Weights of a small GPT-style language model, trained from scratch on English Wikipedia.
Size: 2 heads of 128, MLP 1024 GELU, vocabulary 4096, 9.2M parameters.
Architecture: LayerNorm before each block, untied embeddings, attention and MLP in parallel, capped logits.
Training: 328M tokens, 6821 steps.
MLP neurons of a small language model. Each row is named by its layer, matrix (down: output weights) and neuron, and shows model dimensions 128-255. Each number is 500 + 40 x the weight over its row's rms, rounded and kept within 0 to 999. Numbers have three digits each.
A block is one neuron, or neurons of one layer that tend to fire together. After each block is what it responds to, as a language model described it from the Wikipedia text at the highest values.

L2.down1010:445499474495483434505493517520527477432536573454469522506528502495562520486559609515483533533500501524497473460491553441504501495529543502560491484447491508510548485481526469521491516510491461490539498476478469520600452485499503502532461508483395465543461488482518496435563516489520590511407489473484461546452537486497526454443555503464533500509466495554437503510505490419508493507534
Responds to: Name starts and suffixes

L6.down55:495448504559422513461453432508563546479485436445425518482432475541530484395549482526491526470465560492583541475575566468562536468490509439537629501477528499500482503572552495438516462420493546502468551452500454524450538448538514487477453476518469472478566500504513525494500431519481495530543502546472472466539469436500470489422503473486509516460442523436451509533553535481501518476497
L6.down220:567465528510419485428505520525467515442482489463450461532498541438485545544534527587538508576512481453524550493509548569483467562534455514499590560542462486468564457552546516529501497502493482490461501430451500484487514518522508491468525534484491482500426520567520470512485505554410475523521468497470479465543499437480474553508495524470529482478495486484469495436512534446494484510469
L6.down222:520481462516515440542487476524517525520499475461525425459482481452437545526489524532620472461451468490549480578504464554594477487515466540517576511514490485406581484453506529515534525459490474498480526500532525510474460530476470475469476534505481540580553529489534426475516397494404514459549547491450489530448480544520508509480490531464519493505511493579490500478384490469511492454533
L6.down621:495559467520447498474554482491482545512536555544475445508555457483479553506563508457497481458420473443528512503530546478475478473539412496556538522478541516529495526445520469493490465508523484408504533544580497532441515462504447496520537546501526537545565477470469472523547482549545375515509458503543518495509505479513471520508448478470444541467445478428528575557461454528451414509518
L6.down643:499414535500516472529483551492440506473450488559552534563433525476488529471462472537507542517451586482495567479496522569454424458477491495502567473447462504505509498493521475503516469504465493565498449502478489579510423492560540497524531470469468521571482507442467476475484496509463560568468523584476540539562544515480388432540480514502551517468547548546469489499506594500490493490491
L6.down654:525524474550496500514519513450508465472416417437455423538427548482558474467507501584543453445568446466519491491520471558504536579454464453488487563525501566498505440495556469516518529535519529504501493489510463557501503519530486457466530481543509507521487501539540541550553497497473453458480498527540400501504588479562483467525539485558503537518538498451518445504537525500540609463464
L6.down813:576453597544539499544504469477522513554493458487530486494555511487538439518581500502429503517526556470467433484534443506528563537549517521380532566435456431552518470589496438492486494475388448490484546409512486504510477427553524532470565498495520574525489540541463537457483513455524490459493451508502512531516442430462481526466496514512552539444478529544496495549523448467495493480535
L6.down981:515508487460489470501451487489463468434547481409473525550548452504533522506431471487507477467486501481555459428510451426497460454517571501529500479524495504455509538504562534511513479442512496489426588511556456513569536529496531475483545496457468590598482520510487447564559467557483512512491593512512500481488456485484562488430497501542565459482516519529558422472417526564555553417594
Responds to: Personal first names

L6.down112:524501575422539392478494537508490524480535483471460499459508477489462547445468539482503479567523437486574514489511552478463468476474509564571510572524538509522502482484481510478442530466549508445439597477472465510437546553536578431548578600523492470521473547490561459524592494495495441509520464453529539499553489495480506597479476529554503564441462538485477545500549474447529427597506
L6.down212:509504513486525458586477430510461541566472534511489491509425471428502524482527488483443557540518526504466488468497507573488424536522476522549561446522506531546464486463520517461518455417412500571517502447588370534525548446512497531504474506482603584560590446540502497453459470472493510492489489490546509486412505481494505567494465473465471439459510512556475541568550484515477516550512
L6.down385:557541479474475477495529465444543480521466466554487537444495486526481584495504541495479418509512473467458455484463481497508550472520497486511714502536506475545513472474501473450608519545499525426527586500523487449425557501509508425545544474441504476503484474512507427526495559557500588482556463477513510542458523467503467421458411448527482558445457496481476559491522486514495548507575
L6.down439:484500523457487494503470536440513513508512506503598573492405455492480477437530563519501481518527494525499518516504464565465577434559508463599500482503500487459506569528442508524449473534508514538597508476521521486451521479540498497472432502519440537427576496497455529521433473380533500505472575496483545536446512481428480500480499486496499547466426511430440478523459516550545433576495
L6.down754:541536520545582573449480459436493548498567473514424475510492472500498473492426441527513454456523452555472574478472464506536535529439476445503570438477507433489493462559502528457508525490484496477467487483525504572481537504517532419494487525462500495481492533526563496548491529520464512528463413467434469522572519523435504522474535499505470450470526532503528544526521512505493372572474
L6.down836:466470476529488431544535481520596519462492526507504528533499488526507455397493500538449460491496456597474504545558473514519538513508565492522412468547528474472439506501526500583474502454496534552522544492461482471528437428509539573522539520443520483501536528499457497528489540419529548548484481463471494501477467483524509550468463526567490529454504503459485584424501500516484531544499
L6.down919:518494555576507494525487540504548559484481479518565549517479540485451470427446527547551505463501464455551486538482448549481450481435477495450617508563500464488479528480554493427471575432474521536493453433518414462595535452454497539530430577551486512537520525517528433509555521525486532489554489500481495522537468489471501502503490457495498526418523520487475488509528472460462416520517
L6.down957:473546542522525496555520469503555432488479550515439544533529483484531451501473581416462497594460426415487501546514552540508545461415567480533554573526481497468487485522441476536460492512492565553542482561522478464463504511478479475543441465463469515420522470496451621538522414482521466501514475537524517436519480536482464512533493501478485529579539486483501502440440470507568452503493
Responds to: Final piece of split names

L2.down735:491500497536437567515547457560482538457481510514427592480443538516468469528520517492547421500510545539515414515556479495487533491522519535560453418490462419457568560454472480506485480476516536531492513522423527611352491460512496526468423458447515511540489503484445453548508450542565559523434516466510498505501506415499527521468502566460482535532506512504475547475469442506518531504477
Responds to: Mid-word name pieces